From a checkpoint of a small transformer trained on Wikipedia.
Training: a variant of Muon for these matrices, 9765 steps.
MLP neurons of a small language model. Each row is named by its layer, matrix (down: output weights) and neuron, and shows model dimensions 0-127. Each number is 50 + 12 x the weight over its row's rms, rounded and kept within 0 to 99. A neuron's up and down rows have the sign that makes its largest values positive.
After each neuron's rows is what it responds to, as a language model described it from the Wikipedia text at the highest values.

L4.down669:43 44 30 62 52 58 38 53 44 50 51 35 71 64 70 50 61 31 14 43 49 45 69 44 39 71 61 44 54 60 53 42 69 45 41 61 38 40 43 50 63 55 56 53 54 59 45 57 58 68 53 62 65 40 57 58 58 65 57 48 52 41 40 41 67 35 70 50 46 39 32 70 34 57 31 48 51 35 49 74 46 54 52 47 83 71 43 44 49 53 44 73 46 43 33 45 50 47 41 57 35 49 35 50 33 33 46 41 42 48 35 63 61 52 54 61 64 17 49 22 50 58 64 46 69 38 38 53
Description: Mid-word fragment tokens

L4.down76:45 37 41 58 44 53 50 46 48 40 39 44 44 26 51 54 46 57 46 57 55 37 56 60 43 35 56 74 43 48 45 59 33 71 31 21 51 44 40 38 42 80 48 36 48 60 37 26 41 58 43 45 55 62 39 33 57 36 29 50 46 50 49 45 61 51 56 51 39 59 41 19 43 43 53 37 37 61 41 43 28 48 51 38 67 41 45 59 61 47 47 56 66 36 61 47 50 66 46 59 72 46 70 38 45 58 49 45 70 68 61 51 39 52 37 49 15 47 57 49 59 67 47 60 83 52 66 62
Description: Year slot in dates

L4.down821:63 46 34 62 59 54 68 69 40 56 60 51 61 77 56 55 54 51 54 40 65 70 71 74 56 40 49 60 46 38 54 56 41 51 43 44 39 62 42 49 35 64 52 48 30 55 58 65 43 38 40 43 64 48 27 39 70 45 38 56 62 50 42 52 42 55 33 46 40 54 57 48 46 60 43 54 46 65 76 49 58 37 36 57 59 41 60 44 61 67 54 39 67 42 36 40 41 62 47 57 66 43 58 60 45 61 88 27 34 77 45 60 33 45 51 26 69 55 41 35 83 38 59 65 66 56 45 45
Description: Abbreviation periods

L5.down746:45 56 60 59 73 42 60 44 43 65 45 38 35 61 40 64 62 52 46 74 46 52 69 50 32 45 62 48 61 37 45 48 48 55 32 41 47 62 45 56 28 25 51 34 47 46 56 50 62 61 45 39 52 72 51 38 53 44 64 59 38 42 57 41 69 40 57 50 51 51 54 55 66 55 48 53 44 36 67 37 85 53 58 61 35 40 54 64 66 33 54 38 69 41 58 40 68 42 44 58 53 56 57 65 51 57 60 61 60 38 27 46 52 41 73 43 43 40 49 51 42 60 33 38 54 30 41 45
Description: Fixed-phrase middle tokens

L5.down188:47 49 55 53 46 72 45 44 53 26 52 53 26 60 39 40 77 37 50 61 70 48 58 40 69 62 56 50 57 38 75 63 48 36 61 43 45 49 49 17 44 55 47 65 45 51 49 41 41 40 38 25 52 49 54 38 57 59 42 57 51 57 53 44 50 45 52 60 42 43 57 60 43 66 58 72 50 37 76 36 57 27 34 48 48 50 54 38 35 43 24 57 61 41 51 50 69 67 47 41 44 41 58 52 55 39 67 46 70 55 24 47 52 50 69 43 59 52 57 35 31 41 40 51 63 51 64 54
Description: Mid-word subword fragments

L5.down203:35 47 41 53 51 59 41 57 73 51 71 43 50 35 39 42 70 60 52 44 38 65 54 69 60 57 44 46 70 69 39 51 45 36 81 49 47 77 44 41 41 61 55 59 52 53 52 58 53 51 76 54 54 57 69 54 45 58 40 50 59 60 33 25 43 67 38 62 46 54 53 70 47 59 65 48 55 35 34 39 57 41 26 51 55 61 47 45 37 62 79 58 46 53 32 69 36 56 54 34 54 42 50 51 30 34 33 32 58 47 67 50 47 54 32 48 45 56 63 66 37 31 31 40 54 33 57 72
Description: Mid-word subword fragments

L4.down326:52 44 40 51 35 38 52 37 47 53 55 76 61 65 62 45 36 62 52 52 50 35 47 53 55 58 65 57 45 47 33 77 47 44 47 41 24 46 36 18 52 52 38 56 59 46 39 61 60 42 86 35 48 47 49 65 47 43 60 64 32 41 40 59 59 88 56 63 60 43 58 48 57 62 65 35 42 82 37 41 70 32 54 51 46 47 35 42 42 33 57 49 47 28 60 48 40 55 35 43 51 51 47 61 57 67 52 23 74 30 37 64 52 25 74 42 27 48 50 54 61 63 56 46 28 62 27 44
Description: Mid-word fragments

L4.down224:63 49 22 43 56 64 48 30 49 59 52 32 52 26 51 53 51 50 68 44 48 43 34 60 65 49 54 40 36 53 66 51 37 58 39 53 67 38 65 52 73 35 61 52 54 45 68 33 36 41 62 46 31 47 47 52 53 64 45 55 50 44 60 62 55 63 43 45 58 40 48 65 45 52 61 69 56 46 43 72 27 69 60 56 43 60 41 55 49 54 56 37 29 32 51 63 30 60 41 43 72 55 55 56 57 39 56 42 37 59 40 53 66 53 55 56 52 62 63 58 54 46 44 38 31 27 49 50
Description: Word piece after initial H

L4.down290:34 63 65 47 57 43 57 53 56 68 41 33 68 65 31 51 61 52 52 35 59 49 52 54 34 54 55 24 60 41 61 66 40 41 54 53 54 46 66 37 28 66 68 58 32 46 41 30 61 33 54 46 47 51 62 42 57 62 52 40 51 48 46 61 62 27 63 65 44 64 50 50 26 41 44 47 40 31 45 57 61 32 48 52 50 55 53 39 68 56 24 70 35 45 49 32 47 23 39 41 59 38 55 43 50 51 29 42 53 33 35 52 52 61 34 52 62 57 51 39 42 42 48 51 66 68 65 52
Description: Mid-word name fragments

L6.down875:45 51 68 41 46 58 57 59 75 46 42 58 64 46 45 34 46 41 40 28 41 51 68 54 47 47 54 41 62 38 46 60 47 44 50 64 50 58 28 60 48 58 55 67 53 29 54 42 49 40 46 77 50 45 51 56 41 63 47 74 70 55 53 47 54 84 68 63 43 46 44 64 56 53 86 36 46 46 61 48 69 44 45 47 47 41 66 52 64 27 41 52 71 70 48 77 52 54 44 28 26 60 44 47 33 41 39 30 42 39 50 58 48 59 43 45 57 54 39 53 45 49 41 37 46 58 49 34
Description: Compound-word final parts

L5.down953:36 64 40 52 72 53 51 63 44 55 78 34 44 39 57 57 51 68 68 59 31 48 67 63 32 50 67 58 58 62 41 44 52 43 67 60 47 53 42 36 51 42 47 52 70 31 56 56 32 64 51 72 38 30 48 53 55 45 48 22 44 50 36 30 57 43 50 66 58 56 80 38 53 38 64 48 57 38 50 61 43 36 41 69 55 57 44 60 54 38 40 44 57 50 44 58 47 56 63 42 48 26 53 74 45 43 63 53 71 51 52 32 66 30 39 47 50 40 24 48 48 45 49 51 28 37 56 27
Description: Mid-word continuation pieces

L5.down901:57 53 65 45 43 50 64 50 62 32 44 51 48 67 53 34 28 52 82 48 52 35 67 64 51 33 51 48 39 55 61 52 45 42 43 37 55 60 41 51 31 69 55 53 70 53 75 42 53 66 58 52 47 60 29 75 42 73 44 55 58 73 47 63 82 38 49 62 43 28 57 55 39 64 84 70 40 58 36 30 64 53 59 53 66 50 57 48 52 63 57 64 64 40 34 73 56 46 41 41 52 71 53 53 55 47 52 44 42 52 54 72 54 50 35 66 56 53 68 47 27 57 56 75 54 59 48 34
Description: Mid-word pieces and fixed phrases

L4.down555:12 49 43 43 67 32 53 48 53 58 63 50 51 55 57 56 44 79 69 43 17 45 65 49 44 34 38 30 63 49 46 59 73 47 47 44 41 42 44 64 54 51 38 56 70 51 41 34 34 56 37 50 65 54 46 54 21 45 33 50 56 56 39 48 62 49 44 70 75 47 56 64 60 42 33 62 49 39 37 44 30 48 36 37 38 48 58 42 45 49 60 57 52 42 58 32 29 45 48 47 27 40 52 48 47 45 40 52 50 60 75 49 68 46 46 31 55 46 69 45 61 50 33 56 58 47 61 47
Description: Negation and word endings

L4.down725:51 46 53 57 57 16 46 82 40 38 74 54 60 56 63 44 67 61 65 39 59 40 49 50 58 59 56 47 38 49 63 74 63 64 72 64 70 36 64 66 34 71 40 45 84 61 69 33 60 70 44 47 60 67 51 58 55 68 50 56 54 48 53 47 42 60 54 48 32 40 37 58 41 64 62 51 25 43 39 35 51 63 50 61 41 47 54 47 42 55 42 47 50 53 43 59 35 60 52 52 36 40 43 47 41 43 31 31 46 41 48 53 62 63 55 58 60 43 53 48 61 52 47 52 42 61 47 44
Description: Mid-word subword pieces

L4.down667:61 55 66 52 64 36 52 50 43 57 28 38 37 32 52 49 40 63 64 33 19 52 50 38 58 54 43 38 49 47 54 49 72 48 59 59 56 50 62 58 41 37 54 71 45 55 46 47 74 31 32 56 53 51 51 46 59 37 67 52 64 49 55 25 55 39 24 60 53 39 28 42 68 71 54 47 62 63 63 44 52 40 64 59 69 45 41 46 49 40 38 66 58 78 42 71 55 73 66 52 42 36 35 79 44 47 40 61 31 43 77 39 62 61 42 29 70 30 54 30 51 39 53 65 49 47 60 54
Description: Year digits and quantity words

L5.down77:64 30 51 46 56 35 57 60 36 57 68 47 50 52 57 51 37 61 52 44 65 50 41 50 51 21 49 50 53 44 53 61 58 45 53 59 72 39 26 58 60 47 63 31 62 65 39 53 32 27 19 48 64 46 44 56 34 44 60 64 47 72 50 51 37 43 54 56 54 30 54 42 61 52 51 49 47 32 66 59 49 61 26 40 62 67 44 34 32 58 57 52 36 58 67 44 51 41 41 44 41 49 36 56 45 56 66 38 39 46 39 45 56 36 34 65 60 41 42 49 57 60 47 33 81 27 46 36
Description: Table header column separators

L5.down993:51 62 77 49 56 56 54 33 32 47 65 19 52 42 45 41 16 49 72 65 48 45 53 62 25 48 32 56 47 81 55 26 63 46 58 49 46 57 59 68 65 66 70 42 57 53 55 62 29 58 38 59 50 48 51 49 56 50 63 74 46 55 52 67 49 42 58 57 42 38 33 33 48 44 43 52 66 48 32 41 32 50 60 47 32 34 50 65 33 34 58 34 62 66 88 73 51 43 50 50 39 41 45 57 48 22 53 59 41 40 47 69 27 62 41 52 60 53 56 64 56 39 55 40 55 37 47 76
Description: Negation and paragraph ends

L4.down399:43 45 24 15 42 46 49 55 56 72 55 68 57 43 48 49 60 59 43 60 49 52 33 31 50 51 48 34 55 52 62 39 64 46 64 68 51 53 59 53 53 67 21 53 47 69 46 35 48 23 37 52 29 33 43 39 25 28 26 55 46 62 46 53 27 56 62 68 50 50 36 55 53 62 63 44 59 69 52 54 45 46 45 56 61 55 62 62 30 37 49 63 44 38 29 53 44 50 36 61 42 70 43 62 70 59 61 32 80 60 52 73 67 42 70 26 48 58 40 48 51 46 29 53 49 55 48 68
Description: Table header pipes, word fragments

L4.down271:63 39 64 40 47 70 56 57 27 35 60 61 59 51 57 47 40 54 51 42 52 60 55 75 64 56 65 41 33 50 59 45 58 65 40 39 45 55 54 73 49 51 69 58 40 54 44 58 61 71 65 33 48 59 34 43 25 54 56 56 62 51 45 39 50 61 36 58 42 50 34 53 56 48 56 55 47 44 42 54 57 34 48 50 62 59 34 50 39 50 59 40 56 33 62 56 28 52 56 31 60 32 37 43 53 59 37 55 41 44 50 41 48 64 39 46 51 63 49 70 69 61 45 55 65 67 58 34
Description: Mid-word fragment continuation

L6.down944:36 84 20 50 48 40 59 50 45 59 58 48 37 52 67 62 53 57 28 64 56 62 40 74 63 55 65 59 39 36 41 70 65 52 55 21 49 34 58 66 27 18 53 41 48 46 46 55 41 52 37 50 42 23 51 43 56 48 48 44 47 69 46 54 52 48 66 41 61 46 51 40 57 36 51 50 30 55 52 41 41 52 44 48 62 49 43 65 44 47 36 51 74 46 34 48 55 55 40 53 67 40 44 31 44 50 41 58 83 32 54 61 53 52 56 62 52 51 61 43 65 50 37 56 65 36 64 54
Description: Year start in dates

L4.down858:30 30 45 50 68 49 76 46 42 56 38 66 42 31 63 37 33 33 55 36 61 39 55 53 66 39 75 41 53 32 46 65 47 51 47 51 74 54 27 60 39 49 28 48 52 49 50 33 55 47 47 46 46 40 41 53 36 72 32 56 40 59 58 59 54 69 50 45 34 42 52 40 36 79 47 42 32 37 36 49 62 60 30 46 43 53 51 44 21 52 61 53 32 76 54 53 59 55 46 53 46 45 58 73 58 59 51 67 57 45 33 51 63 69 45 46 47 55 53 27 55 43 32 44 52 34 63 34
Description: Word piece after "l"

L6.down51:44 64 51 58 33 61 42 54 59 69 41 44 67 65 56 33 61 58 29 27 55 50 39 49 55 61 71 58 62 54 47 63 45 49 31 62 51 58 47 34 51 46 41 34 51 46 44 66 47 32 33 60 56 31 48 55 71 67 41 73 28 54 32 67 50 54 66 58 59 58 36 58 58 48 32 07 64 40 30 40 30 47 60 47 51 43 57 40 64 50 59 76 58 50 63 73 53 42 52 42 50 17 38 34 62 41 52 46 54 41 57 53 30 31 57 57 52 51 59 40 51 60 50 50 23 62 47 58
Description: Group-membership quantifiers

L4.down475:45 46 59 50 39 73 39 45 42 33 55 47 66 38 56 38 51 43 52 51 59 58 43 36 44 53 64 55 45 41 39 64 57 36 44 66 32 47 31 43 27 65 57 46 45 42 64 57 64 61 53 36 55 28 46 65 38 41 47 93 57 34 69 46 72 31 59 29 57 41 55 47 58 63 59 29 53 50 36 62 45 50 64 56 46 47 42 41 43 30 34 40 48 47 61 60 44 41 48 45 39 62 48 49 63 52 56 34 56 47 60 21 62 31 58 34 72 64 66 65 62 33 52 48 51 47 67 33
Description: Mid-word completion pieces

L6.down332:57 46 53 79 86 74 51 35 47 35 52 39 53 30 43 58 58 46 52 71 17 50 63 61 72 63 57 52 35 52 52 55 53 51 75 46 54 57 38 56 63 59 56 47 23 55 73 76 52 56 39 57 59 55 56 25 32 42 57 66 47 55 43 66 53 77 58 57 55 71 45 63 64 57 63 42 43 53 40 29 38 36 77 36 55 20 36 64 57 32 43 65 59 58 62 72 65 34 45 51 61 33 46 58 47 49 46 47 52 46 46 43 39 58 59 47 62 41 54 33 37 66 71 48 61 49 58 48
Description: Quantifier continuation words

L6.down595:52 33 43 34 62 28 36 58 60 53 56 44 63 65 43 81 68 49 70 63 57 42 56 60 52 32 57 63 54 59 52 63 36 37 45 67 21 57 65 60 46 62 41 47 68 55 52 40 38 38 47 72 91 45 39 38 41 55 63 66 51 57 40 49 41 73 44 42 41 14 75 47 30 22 70 46 25 49 39 50 49 62 48 75 37 37 39 47 53 52 26 56 48 62 72 54 54 56 58 64 70 48 48 49 56 48 44 51 60 81 51 36 56 32 52 51 60 51 54 53 34 45 43 47 65 63 68 53
Description: Not, and, word fragments

L5.down523:55 46 59 62 43 58 38 59 58 54 70 56 57 35 44 53 53 31 57 39 54 50 45 52 58 36 42 60 49 61 48 36 58 71 56 43 41 19 44 53 39 64 53 30 60 46 55 51 38 47 78 43 62 60 44 58 46 33 43 50 41 30 47 39 34 72 70 43 49 60 57 35 40 74 47 51 60 36 47 46 60 46 41 71 40 44 43 72 51 38 48 51 27 44 65 28 44 46 79 75 54 60 50 50 58 57 66 39 45 57 48 35 44 40 25 47 42 39 44 31 41 63 45 66 40 34 49 49
Description: Mid-number and abbreviation continuations

L6.down160:53 27 33 58 42 39 25 49 50 78 54 46 56 35 51 35 74 65 43 50 45 57 34 54 61 63 26 28 62 48 66 48 35 53 51 47 50 64 52 47 48 63 54 47 60 52 45 41 50 74 58 50 66 46 42 43 48 64 45 56 40 40 49 42 63 71 71 62 34 60 41 56 51 52 62 43 57 33 39 63 30 61 57 64 49 55 56 32 38 45 57 43 47 43 64 51 51 67 39 47 74 49 68 57 29 73 62 38 40 49 53 57 33 32 45 75 65 67 49 64 61 45 58 46 30 67 65 39
Description: Set-phrase parts before numbers

L6.down558:48 50 47 38 40 70 61 43 32 43 55 51 54 56 47 69 35 43 59 61 46 67 39 40 73 54 61 30 61 43 51 36 56 32 44 35 41 32 46 42 29 51 31 67 50 48 37 45 30 37 64 73 63 50 48 38 30 59 56 69 39 57 54 54 50 63 47 48 49 52 39 71 35 55 54 49 52 36 21 33 68 43 59 50 56 36 41 44 45 69 69 70 46 40 44 44 46 27 44 60 39 36 45 68 40 40 58 55 48 53 44 59 41 41 47 51 52 54 49 73 43 47 46 39 55 43 32 49
Description: Predictable word completions

L6.down145:36 46 48 52 39 31 60 78 26 66 65 41 59 45 29 66 43 46 57 60 47 61 37 53 56 47 71 40 51 65 51 54 29 30 49 44 51 46 54 27 43 68 63 47 45 40 44 44 48 67 42 39 29 40 58 43 65 39 51 23 43 52 65 44 43 44 68 52 57 16 54 46 21 40 52 55 44 44 49 51 60 47 61 37 64 20 53 34 33 55 63 46 70 26 44 59 54 45 36 64 37 51 45 50 66 62 68 68 44 55 49 46 38 39 54 58 41 72 59 46 59 43 65 32 64 30 37 43
Description: Table header row end

L6.down623:34 47 48 54 44 40 33 56 42 71 62 50 54 65 32 58 57 48 57 46 42 25 77 49 60 44 52 64 50 53 46 53 50 59 42 29 51 52 46 53 44 38 71 45 57 64 50 58 43 38 50 48 61 22 46 46 53 50 25 43 65 39 55 59 46 50 33 73 58 49 45 34 49 51 66 60 26 27 51 51 45 29 43 62 71 55 76 41 77 27 50 59 30 45 41 61 25 60 51 62 50 40 41 50 57 68 40 57 49 69 56 46 52 67 69 33 53 52 51 51 67 67 67 50 35 44 44 49
Description: Mid-abbreviation periods